Part of a small language model's weights: a variant of Muon for these matrices.
MLP neurons of a small language model. Each row is named by its layer, matrix (gate and up: input weights) and neuron, and shows model dimensions 48-111. Each number is 128 + 32 x the weight over its row's rms, rounded and kept within 0 to 255. A neuron's up and down rows have the sign that makes its largest values positive.
Before each neuron's rows, "fires after" lists the tokens most often just before its 100 highest values on Wikipedia text that the model never trained on.

fires after: " ", "1", " the"
L2.gate15 [158 136 121 102 156 111 120 154  96 157  82 128 161 125 154 104 163  97 136 105  89 149 109 182 119 131  71  28 166 151 143  65 116 140 134 135 112  89 191 138 116 118 170  81 114 148 155 104  99 147 109 136 111 210 129 123  69 133  90 165 107 135 113 183]
L2.up15 [114 114 119  45 115 165 161 120 163 109 136 104 150  98 144 107 166 113 100 104  63 172 156 145 122 153  69 108 143 169 145 140  70 124  87 137 140  49 141 131 104  86 149 102 177  96 144  97 128 127 115 126  90 138 112 146 110 106 140 202 116 152 111 183]

fires after: ",", ".", "5", "4", " ", "2"
L9.gate273 [ 74  89  87 172  39 147 144  83 137 141  92 145 172 109 102 120 135 176  75  64 147 189 128  99 122  85 131 172  92 140  82 167  77 122 109 115 120 102  91 151 163  96 158 101 110 135 139  95  40 108 124 144 110 146 116 160 132 145  95  87  90 130 139 110]
L9.up273 [130 123 106 157 139 121 121 177  95 216 124 133  99  61 159 188 148 120 145 113 157 102  97 112 106 129 117 142 127 115  79 122 197 134 104 137 116 109 132 164 102 166 102  96 121 142 180 111 176 139 180  91 215  89  85  93 154 148 114 116 144 119 202  64]

fires after: " "
L6.gate711 [136  66  99 107 107 124 106 104 104  88 103 105 100  99 153 159  99 161 125 146 111 100 132 127 112  68 136 120 152 119 128 174 204  93 144  87 178  79  89 133 140 129 142 121 116 120 163  89 165 113 145 153 112  95 123 120 135 172 186 137 155 122 132 180]
L6.up711 [ 92  96 119 148 186 152 154 160 119 127 159 225 144 105 129  95 118 111 155 140 128 160 167 158  96 133  97 167  98 139  77 141 126 106 105 126  87 106 131  87 188 158 134 157 187  98 102 158 157 165  82 107 100 134 104  74 119 139 117 124 192 124 107 191]

fires after: " |", "1", " ", " (", "9", "3"
L12.gate53 [117 182 121 118 184 170 105 121 162 123 104  95 150 134  77 123 217 141 154 205 161 155 100 167  91 108 147 149 159 116 136 161 135 161 175 193 134  88 127 147 101  89  65 168  85 118 173 109 142 125  59 112 188 105 109 179 120 118  68 131 138 132 140 138]
L12.up53 [ 79 102 192 132 123 154 116 127 150 179  54  91 190 120 128 158 139 126 146 136 154 156 103 156  72 109  80 147 143 164 116 199 153 138 165 188 127 112 121 170 116 143 150  65  90 150 172  76 217 114  77 181 173 142 112 176  94 158 137 101 176 147 163 133]

fires after: "2", " the", "9", "1", "8", "7"
L6.gate457 [ 82 168 127 103 146  90 126 114 137  70  86 111 109 148 119  78 184 158 105 199 139 136 122 125 119 119 101  20  59 152 139 118 183 156 184 139 110 181  97  79 175  93 143  92 125 140 110 127 183  98 136 157 124  98 122 105 123 139 146 135  51  94 150 175]
L6.up457 [174 142  97 129 122 158 131  84 104 146 154 125 142 127 174  75 153 162 173 112 172 144 145 117 143 138  54  86 110 149 168 103 165 145 137 132 173 106 141 112 132 140  99  87 149 146 155 170 120 104 136 179 146 112 137 101 108 160 163  78 143 106 155 125]

fires after: "1", " University", "3", "0", "th"
L8.gate724 [102 115  74  96  78 144  89 155 109 114 119  99 131 109 121 147 102  81 136 150 122 146 178  95 117 143  98 130 175 157 167 132  74  65  91 101 130 170 121 118 149 106 189 126  83  91 115 123 140  49 127 152 144 129 154 126 131  84 144 163 101 123  79 144]
L8.up724 [125  53 117  75 141 172 119 112 114 128 150 157 137 151  98  69 132 184 145 163 165 139 107 110 152 157 122 100 127 113 179 136 123  99 183 112 113 162 117 119  67 156 154 109 106 127 157 117 166 110 141 135 166  62 146  90 137 133 144  93 153 110 161 130]

fires after: ".", " ", " −", "3", "9"
L9.gate323 [123 119  71 152 121 153  77 133 139  85 130  97 118 157  57 151 134 130 122 138 143 131 182 138 196  83 140 184 172  97  50 127  67 113 133 149 155 138 112 115 117 150 106 122 105  90 132 119 108 153 129 121 137 160 101 145  29 122  96 152 151 113 100 127]
L9.up323 [ 93 103 121  59 161 121 132 117 137 135 119  96 144 119 120 121 159 124 206  62  89 135 135 126 123 107 141 186 178 131 104 124 144  99 126 147  54 134  94 140 123 159 153 102 132 120 115 159 112 117 146 167 138 153 167 175  82 120 119 126 135  79 177 148]

fires after: " ", " S", " re", "-", "e"
L2.gate219 [161 150  82 129  80 160 109  79 127 148 178 143 112 122 135  41 129 151 174 112  96 185 129 146 141  93 144  53 105 113 131  85 123 123 168 175 106  90 197 180 121 190 159 126 141 116 124 120 108 138 110 124 147 151 174 154 153 163 143 118  69 140 149  95]
L2.up219 [169 116 109 127  78 174  71  67 147 147 130 121 136 125 130  41 105 116 143  83 104 180 103 199 142 114 135  41  60 154 143 118 119 154 168 150 150 108 137 161 109 175 135 162 128 118 123 153 115 118 127 133 116 126 118 104 120 107 190  87  87 128 127 114]

fires after: " United", "S", "es", "ir", ",", " New"
L6.gate189 [103 139 129 112 112  90 169  59 132  98  99 137 130 134 131 110 102 165 144 122 185 207 144 141 126  85 108 153  71 112 155 157 104 135 144  77 152 102  93 120 173 109 136  93 183 142 132  86  94 158 132 102 151 117 138 166 108  98 105 140 146 192 113 129]
L6.up189 [126 151 114 131 112 126 216 124 114 179 161 137 144 116 121 149 154 161 125 147 182 189 149 158 138  90  71 156  88 141 104 121  99  96 186  93 178 118 188 137 139 173 142  79 121  98  84 125  98 144 120 165 155 209 154 154  75 106 112  83 136 174 118 160]

fires after: "1", " ", "0", "9", "6", "2"
L12.gate69 [104 109 107 127 151 188  87 208 178 132 129 121 149 121 145 181 112 149 132 103 160 116 137 125 105  43 195 194 111 115 106 139 162 128 107 150 137  85 146 157  63 147 110 112 136 132 116  92 102 116 132 142 103 200 133 119 112 142 145 121 110 110 178 143]
L12.up69 [ 90  70 104 163 146 153 139 116 140 130  79 104 145 111  90  82 117 135 139 138  58 116 159 130 142 117 160 107 158 160 102 167 137  74 127 162 172 144  87 175 169 191  96 143  70 172 138 109 133 181 116 184 163 139 170 162 118 134 105 100 146 178  64 122]

fires after: " |"
L9.gate389 [110 137 107  98 123 155  56  76 126  98 130 152 164 102 108 172 130 113 124 198  87 124 112  98 146 110 131  88 170 126 106  74 137 103  60  78 168 144 139 164 122 113  97 103 112 135  98 116 150 139  89 143 156 137 133  82 128 114  99 196 165 158  95  95]
L9.up389 [119 174  96 115 103 166  88 132  46 165 128  88 145  95 105  97  66 136 104 168 154 143 140 160 185 133  88 156 124 137 166 175 211 114  99 103 111 121 161 124 147 155 151 128  86 171 109 135 130  81 129 189 163  96  94 109 126 194 161 143 152 126 110 141]

fires after: " Ar", "9", "po", "0"
L8.gate479 [112  97 145 110 138 154  43 151 117 146  85 165 126 127 201 149 139 140 170 150  73 149  80 154 157 124 186 155 163 129  91 170 135 134  63 170 165  89 141 125 145 189 127 109  78 125 141 129 153  86 188 145 131 127  93  82 123 180 153 148 134 229 131  94]
L8.up479 [130 178 129 151 114  88 148 107  81 107 132  98 101 115 110  99 167 157 103 135  65 149 114  85 118 163 123 167 137 107  86 160 135 112  83 140 167  59 172 161 175 129 156 121  98 151 137 122  74  80 149 211 164 127 104  79 155 138 149 120 112 165 123 174]

fires after: " ", " re", " an"
L3.gate437 [ 70 137 115 160  85 143  90 101  84 177 177 126 141 113 114 107 116 177  87  57  90 213 151 117 120 135 144 108 163 110 168 100 144 144 110 205 101  71 168  85 127 156 182 133 122  89 153  57 146 197  85  81 136 140 100 148 108 106 147 145 133 136 134 148]
L3.up437 [144 126 124 180  56 188 149 140 125 161 121 149 168  82 146 175 101 139 118  99  98 144 128  89  98 106 124  65 121  53 129 141 165 121 112 131 130 134 152 153  93 116  88 115  30  59 174 112 124 130 123 139 149 114  91 137  98 116 155 153 129  86 130  99]

fires after: "0", " ", " St", " C", " S", " of"
L8.gate711 [159 168 176 112 163 100  97  85 124 116 105 112 127 116 181 144 151  58 147 118 179 140 110  81  98  49 165 185 137 114 179 136 206 113 148 101  96 140  89  74 187 135 182 230 118  97 117 147 131  77  82  99 112 128  48 161 164  92 150 132 143  82 100 165]
L8.up711 [123  99  92 201 107 112 176 177 202 127 149 174 122 125 154  44 100 118 147 166  98 112 125 200 118 175  99 116 181 141  68  86  98 145  82 148 130 201  99 134 151 137  74 176 172  80 145 132 139 140 126  85 106 106 131  67 142 150 127 122 121  89 169 173]

fires after: " "
L12.gate95 [147 115 155 161 172 129 161 114 143 120 122 109 133 113 151  70 165 143 102 103 167  93 139  63 139 128  92 128  85 139 141 134 133 120  61  73 119 122 154 135 157  92 109 147 158  87 108 139 108  90 157 134  67 149 116 127 143  61 118  85 121 152  63 127]
L12.up95 [111 123 144  80 111  85 153 145  95 109 132 111 176 193  78  84 164 133 120 120  93  45  85  83 120 146 145 138 125 205 142 154 133 177 132 112 144  93 186 108 155 146  71 186 113 108 166 142 137 202 107 102 122 161  69 104 167 157 123 132 156  87 108 132]

fires after: "1", "2", "4", "3", "6"
L4.gate305 [ 78 146 154 192 145 135  70 119 152 113 116 133 107 125 156  94 169  99 110 139 175 171 139 184  92 125 146  78 108 107 111  87  85 150 131 107 155 158 107  71 176 142 137  93 138 121 138  53 123  88 157 108  73 158 140  90 139 100 101 134 114 152  84 120]
L4.up305 [127 167 115 101 195 139 186 119 119  76 105 108 127 128 137 109 144 152 147 140 107 129 117 144 164 152 145 121 141 102 184 137 133 114 137 148 108 102 171 135 141 191 102 123 124 154 169 170 104  65  94 135 139 128 215 118 142 123 123 141 140 142 119 165]

fires after: "9", "1", "8", "-", " ", " United"
L2.gate330 [122 183 125  97 131 151 119 126 133 106 185 133 142 134  82 136 159 132 107 106 137 179 127  77 138 113 110 132 148 134 140 174 102 165  60 162 137 139 149 176 129 108 120 109 136 128 131  96  98 132 103 137 109 201 111 168 117 159 125 116 150 166 128 129]
L2.up330 [118 150 132  83 156 128 165 126 126  74 169 153 140 119 127 167 127 156  97 103 107 153 111 104 170 171  95 113 131 103 177 149  85 185  91 181 138 105 159 129  99  97  76 125 133 144 125  56  81 139 108 151 107 214  84 215 112 181 118 134 135 121 116 118]

fires after: " ", "-", "6", "M"
L9.gate319 [124 102  96  72 130 122 153 134  93  94  98 135 113 122 119 183  95  88 121  99 153 127 149 141 174  97 147 135 149  64 122  82 125 103  95 127 152  78  81 136 172  89 100 105 176 118 174  78 183 178 136 149 116 129  83 133 160 190  82 137 139 142 122 164]
L9.up319 [123 126 118 159 198 117 111 159 141 108 138 221 119 107 146 157 105 133 138 106 142 164 146 200 119 101  95 135 106 174  96 100 103 152 122  43 142 119 105 129 145 140 110 125 131  93 110  92 123 105 138 105  81 146 106 133  99  81 160  92 125  92  47 130]

fires after: " ", " the", " a", " The"
L2.gate97 [161  98 114 121 157 140 156 123 125 161 170 115 104 103 125 194 146  79 153 157 149 119 139  91  76 153 127 118 113  83  83 166 154 111  78 133 114  36 105 102 136  95 101 121  62  93 128 130 106 112 115 114 114 141 103 113 142 110 123 103 126 117 178 147]
L2.up97 [139 166 143 179 125 112  91 138 105 125 134 149 100 143 116 111 131 148 147 160 140 171 133 177 122 115 108 102 141 125 149 102 126  85  84 172 181 131  95 117 158 137  95 110 161 194 132 112 152 146 149 147  76  92 105 155 140 122 113 151 132 180 130 129]

fires after: " ", " |", "0", ")", "%"
L9.gate668 [135 120 135 118 175 136 104 134 105 144 127 154 197 136  72 106  83 126 122 113 118 144  87 178 155 109 174 127 149 105  60  99 125 131 104  34 149 133 158 170 110  73 128  82 125 129 101 138 173  61 173 125 218 185 148  92 125 144 100 167 164 132  92 129]
L9.up668 [102 107 145 116 133 110  77 113  81 123 114 101 134 182 100 105  62 116 122 159 118 166 138 145 172 115 118 157 149 112 137 151 137 147 104 110 170 130  97 148 126 122  77  96 116 154 137 133 157 116 115 100 168 131 107 123 146 165 124 160  78 157  65 130]

fires after: "0", "5", "9", "6", "2", "4"
L9.gate410 [137 132  59 148 115  84 100 105 153 152 116  93 104 119 122 103 118 161 126 119 109 105  57 143 179 154 110 103 136 100 117  77 101  70 174 110 119 165  60  94 173  95 105  87  99 158 153  88 116  79  92 130  80  86 178 185 146 114 129 198  70 155 173 121]
L9.up410 [161 135 133 139 164 134 131 170 122  89  48 190 162 131  98 206 165 172 152 139 139 113  85 126 140 124 157 135 159 154 124 112 125 115 136 147 112 111 165 133 162  94 140 120 122 179  82 108 128 123  89  64  83 100  97  96  89 148 112 105 137  70 162 190]

fires after: "2", "1", " ", "4", "0", "7"
L9.gate610 [137 105 118 151 163 134 109  94  58  92  75 122 177  78 164 158 134 116 176 143 106 140  93 164 114 159 134  86 118 102 106 102 132 140  98 138 193 151 160 124 122 122 111 121 136 142 120 208 169 151 106 144 154  93 110 154  65 161 120 146 140 115  99 125]
L9.up610 [ 88 187 132 136 187 170  99 152 121 138 134 120 206 130  90 107 116 122 135 117 136 129 148 151  93 129 161  87  98 162  65 116 141 104  83 103 138  70 145 101 106 119 133 102 132 200 128 134 111 168 140 124 141  93 144 143 144  96 132 148 134 134 129 120]

fires after: ".", "2", "6", "5", "7", "4"
L3.gate572 [148 162 149 115  81 129 114 125 140 163  97  98 142 148 147 119 140 115 123 118 104  72 159  98 178 144 151 140 188  84 128 120 136 145 156  90  80 109 188 148 147 111 148 102  98 115 127 105 155 100 137 208  45 155 129 145 129 134 122  98  98 182 152  85]
L3.up572 [ 81 108  95 118  96 186 134  72 119 136  72 172 138 157 100 121  63 121 102  96 148 189 160  82  84 121 141 121 154 146  96 122 148  98 206 112 129 126  99 123 149  95 142 142 141 151  66 101  91 117 122  80 121 105 177 125  96 114 126 139  84  76 113 172]

fires after: " the", " United", " in", ",", " and", " "
L9.gate471 [162 118 132  96 118  97 153  76  58 163 164 112 108 127 165 126 157  90 181 147 151 153 116 119 227  95 144 131 125 133 109 158 121  82 112 116 113 119  93 118 111  95  49  77 190 144  96 134  94 146 131  60 173 200  87 119 131 129 122 115 151 129 106 134]
L9.up471 [133 124 101 155 109 163 151  66  89 130 195 182 110 119 120 152 133 163 131  57 153 187  74 144 151  98 133 165 169 130 201 139 106 107 130 160 187 125 108 111 155 137  80 102 118 153 135 135 154  72 116 142 109 184  84 122  75  84 123 123 138 134 140 161]

fires after: " |", " ", "-"
L6.gate317 [109 156 147 151 112 120 132 124 145 124 128  99 162 153 126 152 120 224 193 140 159 190 158 153 101 155  89  78 134 100 145 103 138 110 107 117 100 112  86 121 153 118 116 135  61 192 129 140 123  64 125 150 116  58  87  89 103 115  72 147 123 156 152 131]
L6.up317 [100 158 107 112 117 106 153  75 149 113 112  97 190 126 130 130  68  94 152  92 170 101 130 244 161 181  86 106  66 177 104 129 131 176  85 113 110 116 142  90 109  95 167 107 145 176  79 130 159  67 141 202 133  88 137 110 134 171 143 183 140 167 165 136]

fires after: "5", "6", "4", "0", "3"
L9.gate602 [135 124  66 162  86 129 135 114  59 113 111 145 157 168 125 167 135 119 101 155  86 101 140 117 122 117 126 148  95 168 101 173  71 101  48 177 147 176 141 136 129  78 197  84 162  97  75 115 129 162 117 183 141 118  89 217 156 170 134 167 160 133 130 110]
L9.up602 [ 92 134  97 128 173 159 118 140 100 177 180 120  83 137 130 103 136 158 119 125 126  75  83 178  75 207 155 109  98 124 112 152 123 139  93 165 118  63 116 201 153 165  79 117 111 200 196  83  93 178 186  88 129 107 112 120 144 153 100 147 131 122  70 109]

fires after: "–", "-", " ", " U", " Pan", " He"
L3.gate215 [129 111 130 160  82 135 171 145 138 111 145  66 156 135 159 154 129 140 148 111  40 151  64  57 146 148 112 123 121 154 107 131 102  58  88 122  93 159 107 136  65  79  59 101 109 172  89 120 113 120  94 156 139  78 130 147 155 118 139 146 101 128  65  91]
L3.up215 [117  95 149 146  56 142  86 149  94  66 134 107 116 132 142 153 133 133 141 109  85 105  84 116 132  86 131 103 119 108  76 161  91 145 146 154 149 102 101 123  50 124 108 117 153 136 103  53 173 123 100 103 165 105 118 134 135 107 138 112 122 170  41 109]

fires after: "8", "9", "7", "6", "4", "0"
L5.gate282 [124 137  84 136 119  94  82 132  40 144 133 129 180 167 160 156 139  76  45 131  97 221 142 112 161 136 163 203  81  89 156 146  62 182 174 108  93 128 124 134 137 149 133 127 134 146 112 129  92 127 133 118 101 147 149 154 149 131 122  89 133 160 195  84]
L5.up282 [124 154 103  95 108 114 130 141 170  89 168  70 193 143  88 131  88 188 171  57 134 116  70 100 103 150 128 101 108  78 114 172  97 138 122  98 164  68 128 127  58 161 186 158 121 152 122  93  82  68 126 166  97 164 138  98  86 158 186 173 108 114 102 127]

fires after: " ", "-", "1"
L8.gate756 [132 129 102 167  77 156 151 162 132 208 139 143 145  92 132  98 138 130 147 130 172 149 116 179 102 177  78 128  88 117  42 107 116 125 124 167 121 115 158  84 118  59  59 144  90  92 115 112 124 166 105 122 189 165 123 146 138  74 114  87 130 162 117  82]
L8.up756 [155 101 211 128 150 133 144 119 104 104  59 121 145 164 115 118 125 129 117 179 114 124 190 137 111 126 150 169 144 169  69  70 104  81 157 121 148 135 116 149  67 156 107 131 138  70 201 152 190  81 138 127  87  75 197 134 113 116 126  89 129 160 145  98]

fires after: " ", " (", "1", "2"
L8.gate636 [135 136 144 117  83 180 141 158  95 189 132 156 185 126 115 127  99 156 118 119 162 113  47 123  84 118  85 179 107 134 131 152  91  83 127 115 189 118 144 127 165 105 107 124 152 146 134  67 167 182 175  92 162 195  60  82 125 106 103 128 172 116 141 148]
L8.up636 [107  90  97 173 185 179 142 131 150  78  55 118 133  84 121  62 126 121 144 147 203 133 152  75 119 101 182  99  90  85 174 116 133 140 157 122 138  97 106 175 143 107 114 139 101  88 139 146  92 139 101 150 128  97 128 171  56 147 123 153 153 165  78 133]

fires after: " United", " up", " Great"
L4.gate408 [111  73 196 165 138 121 153  84 206  88 118  84 118 100 147 102  97 156 155 151 131 109 185 129 162 122 120 154 117 189 114 139  97 101 128 119 101 115 177 136 133 143  84 133 114 191  82  86 159  70 141  94 122  92 142  91 117 138 155 163 122 145 155 153]
L4.up408 [159 105 170 131 188 142 164  61 131 116 145 109 158 148  92 165 125 158 154  95 118 123  83 133 139 120 186 141 214  87  86 121 119 198 142 146  95 100 109 110 175  88 121  77 169 124  90 108 119 155 129 116 144 122 103  72 121  81 120 104 148 171 128 120]

fires after: "4", "2", "7", "1", "3", "6"
L6.gate101 [117 126  91 155 127 103 178  84 110 143 184  73 106 119 173 130 166 103  98 133 146 147  79 167 118  87 100  29 156 183 135 100  89 136 157 115 122 176  64 140 127  96 147 145 133 160  98  93 109 150  91 172 173 163 149 140 141 171 106 148 133 147  71  61]
L6.up101 [101 108  81 103  86 136 105 112 124 129 158  85 119 173 138  87 164 173 156 115 131 148 107 173 102 163  95 122 128  98  70 144 110 195  97 106  96 119 189 161 141 133 134 125 152 218 192 149 154 123 131  97 124 179 115 146 132 110  65 107 105 107  99 135]

fires after: " ", " \"", "-", " Broad"
L4.gate101 [116 137 173 173 125 182 158  74 103 143 138  82  99 137 145 138 111  59 150 118  75 151 122 154 100 126  96 172 116 166  91  83  47 194 122 171 120  86  56 172 147 129 104 131 141 146 109  98 151 142 115 123 113 175 154 105 113 114 147 167 121 122 122 121]
L4.up101 [134  90 157 162 117  75  75 100  67  95  77  80 166 160  63 159 119  48 109 172 173 115 155 116 173 130 187 159  71 111 112 184  90 138 108 111 135 109 136 141 107 206 165 107 169 129 151 162 111 168 170 150  81 171 125 140 181 125 115 149 134 180  99 138]

fires after: "4", "3", "2", "5", "0"
L6.gate381 [112 172  90  43  99 123 145 112 130 115  95 167 124 133 121 104 130 169  89 134 121 180 129 121 124 206 124 178 158 159 121  89 136 118 107 163 130 173  94 136 135 166 120 117  70 115 129 122  82 100 113 124  98 149 192 171 130 109 166 118 136 141 127 115]
L6.up381 [ 67  93 145  90  94 136 134 141 136 105 190 128 123 100  92 104 194 139 144 125 184 136  58  85 118 146 140  88 116 129 179 102 168 102 144  81  44 116 162  90  28 145 174  95  59 117 128 158  74 153 140 115 104 147 135 107 148 127 148 130  78 163 165 132]

fires after: " ", "1"
L2.gate147 [124  54 131  91 129 139 113 150  96 125  85 115 133 189  86 113 109 107 161  95 141 193  83 111 132 151 108 114  98 135 133  91 117 175 106 102 189 126 158 131 160 109 123 156 121  89 117 117  98 127 168 110 158 134 169 147 139 153 134  97 135  82 113 125]
L2.up147 [112  94 145 165 135 125 104  98 148 133  92 138 157 104 114  96 121 152 151 105 127 150 124 119 174  96 168 155  33 102 134 120 128 143 125 194 138  74 146 125 208  96 139  95  85 144 114 129  54 131 102 150 171 103 102 106 121 140 110 116 172 124 152 148]

fires after: "–", "6", " ", "1", ",", "4"
L8.gate345 [ 82 103 166 200 101  80 113 124 122 152  39  76  93 144  94 136 160 151 159 143 202 108 138  62  89 123  96 107 115 158 179  81 114 190  92  84 151 109 127 112 174  65  97  74  98  77 151  91 119 139 148  66 173 211 143  70 171 170 143 136 169  98 108  97]
L8.up345 [124 163 105 131 139 147  71  85 103 146 118 103 118 139 153 139 149 139 136 116 140 146  54 120 121 203  64 123 166 188 152 139  83 162 165 150 210 141 165 111 141  67  45 157 144  92 148 153 139 162 155 124 123 139 164  93 133  61  67  98  92 136 207 169]

fires after: " ", "–"
L5.gate163 [ 98 119 143 176 103 124 132 134 100 164 110 105 100  83 114 190 170 174 209 134 159  91 160 137 121 177  84 180 120 111 120  66  79 110 138 168  75 143  76 132 106 105 148  63 128  77  82 100 146 113 112 107 157 144 124 139 106 121 113 106 135 180  86  88]
L5.up163 [127 138 127 156 105 129  91 132 100  89 115 107 191 145  86 138  90 156 187 134 161  53 154 114 182 103 108 184 146  85  79 125 160 104  87 182  97 102 134 146  75 155 107 148 182 147  98 137 119 156 127  73 123  97 155 192 125 148 114  60 117 213  97 122]

fires after: " (", ".", " "
L5.gate233 [153 100 124 180 125 163 184 137  78 106  87  58 100 115 113 163  87 135  90 149 154 101 167 102 133 115 121 110 132 137  64 118 141 153 109  96  99 121 163 135 156 114 145 123 157  97  43 122 102 115 126 107 106 124  86 183  87 121 127 107  83 106 130 132]
L5.up233 [135 112 101 130 187 110 162 125  82 153 155 121 137 135  66  86 160 153  67 134 135 127  96  90 102 174 178  97 194 134 179 162 159  75 152  95 143 150 182 121 153 158 122  95 163  58 141 181 152 145 132 124 200 197 110 111 103 112  90 111 127 131 137 134]

fires after: "8", "0", "4", "9", "1", "7"
L12.gate270 [133 140 101 182 118  91  95 166 195 117 124 102 150 147 178 182 153 114 147 179 166 131 170  95 145  66 177  62 133 104 133 164 104 157 127 161 156 153 138 102 144 101 110  86  97 129 103 105 129  75 101 131 145 105  99  91 148  99  89 122 143 130 112 139]
L12.up270 [107 165 125  61 159  95 101 143 146 133 170 148 136 144 130 144 134 184 158  97 149 111 157 140 165 107 141  92 173 175 128 116  92 159  92 162  86 117  83 130 113 154  97  98  99 154 127 108 135 118 111 173  77 127 135 112 141 110 157 108 103 145  93  90]

fires after: "1", " ", ".", " ("
L12.gate477 [ 95 104 164 130 164 165 114 124 121 107  95 115 179 135 101 146 120 146 119 118  65 151 161 177  88  88 101 124 152 131 127 116 201 117 146 142 155  73 130 101 123 231 111 137  80 113 131 142 157 129 143 122 106 127 102 157  82 114 101 161 137 153 132 197]
L12.up477 [113 107 157 111 177 109 159 118 125 158 138 128 174 134 161 125 108 152 117 107  84 173 151 127 107  91  85 131 137 141 125 152 127 157 104  83  96 116 120 152 124 148 107 149 123 166 133  58 158 145  90 139 128 135 165  55 102 117 159 115 135 129 142 161]

fires after: "–", "0", "2", "1", "-", "\n"
L12.gate428 [141 109 144 138  48  89 125 122 111 144 104 147 172  67 149  90 209 150 171 122 135 120 124 138 176 164 113 149 162 121 132 179 128 161  77 129 131 165 167 121 112 142 152 136  48  97 178  90 117 124  81 158 149 138 123 162 165  85 145 111 117 111  74  86]
L12.up428 [111 114 147 118  92 148 140 177 149 136 201  43 123 206 179 151 179 110  88 134 193  65 122 106 172 184 168 148  96 140 180  99 125 110  83 181 149  91  95 123 116  94  89  70 127 151  90 149  98 137 107 158 143 104 132 161 200 119 143 127 155 149 114 117]

fires after: "1", "2", "9", "0", "7"
L5.gate100 [ 78 142 105  83  94 116 174 153 123 180 147  84  70  91 131  85 104  66 133  88  91 147 150 137 129 156 100 141 146  87 153 102  87 139 179 179  87 192 105 143 119 136 159 133  70 193 159  61 131 103 155 134  72 100 107 153 118 166 142 158  93 146 129 117]
L5.up100 [ 81 148  81 145  81 148 120 132 134 132  46 196 149 127 119 176 170 134  82  98 164 135 139 141 132  94 128 133 124 130 138 170 127 141 149 152  88  86 159  82 175 109 153 121 117 179  85 155 112 153 134 151 162  89  89 105 131 149 121  84 143 105  53 129]

fires after: "1", "8", "6", "3", "5", "7"
L4.gate504 [111  83 159 136 125 112 182  75 115 178 112  64 149 130 119 106  99 162 137  88  93 134 124  80 134 133 157  83 109 123 142 158 140 109 104  98 112 165 205 141 159  97 224 121  75 140 113 169 138 121 179 163 130 236 148 116 130 163 131 202 176 178 105  74]
L4.up504 [142 151 157 115 126 159 114 137 157 151  79 126  62 152 134 127 145 141 133 133 141 138 154  80  81 117 177 116 100 120  93 134 122 135 124 128 132 175 116  70 189  62 123 180 128 158 148  99 102 137 113 150 193 149 106 137 200 166 116 175 107 131 179 169]

fires after: " (", "^{", " m", " in", " mm", "1"
L8.gate619 [ 87 125 133  88 159 171 123  95 114 130 126 136 129  75 134 137  70 170 136  76 123 145 148  86 119  86 115 151 132 148 131 168 148 132 171 136  74 173  73 157 125 117 133 126 116  94 142  79 206 148 157 147  74 143 107 153  98 135 127 195 133 145 153 164]
L8.up619 [184 157 205  98  97 107 139 163 141 141 132 119 120 153 110 117  94 128  97 130  86 114 132 192 150  88 110 130 124  91 181 200 157 101 140 138 175 130  68 100 118 120 102 130 159 140 191 102 153 144 165 154 206 103 129 124 112 130 187 113 123 132 113 235]

fires after: " ", "-", " ("
L4.gate253 [146 102 131 124  97 118 146 126 137 134 163 110 168 123 120 143 132 117 151 110 174 146 130  99 137 127 157 138 112 191 130 131 167 125 130 177 101 139 136 151 134 193 107 195 145 133 124 121 108 156  99 121 158  81 121 100 124  87 102 170  97 125 108  79]
L4.up253 [179 141  94 113 121 158  51 125 101 128 157  96 126  94 198 115 113 146 121 105 162 125 137 103 107 124 157  61 138 158 140 150 158 165 138 164 174 126 119 103 180 130 182 155 125  76 146 128 129 132 133 130 143  56 138 135 128  95  82 104 123 114  87  81]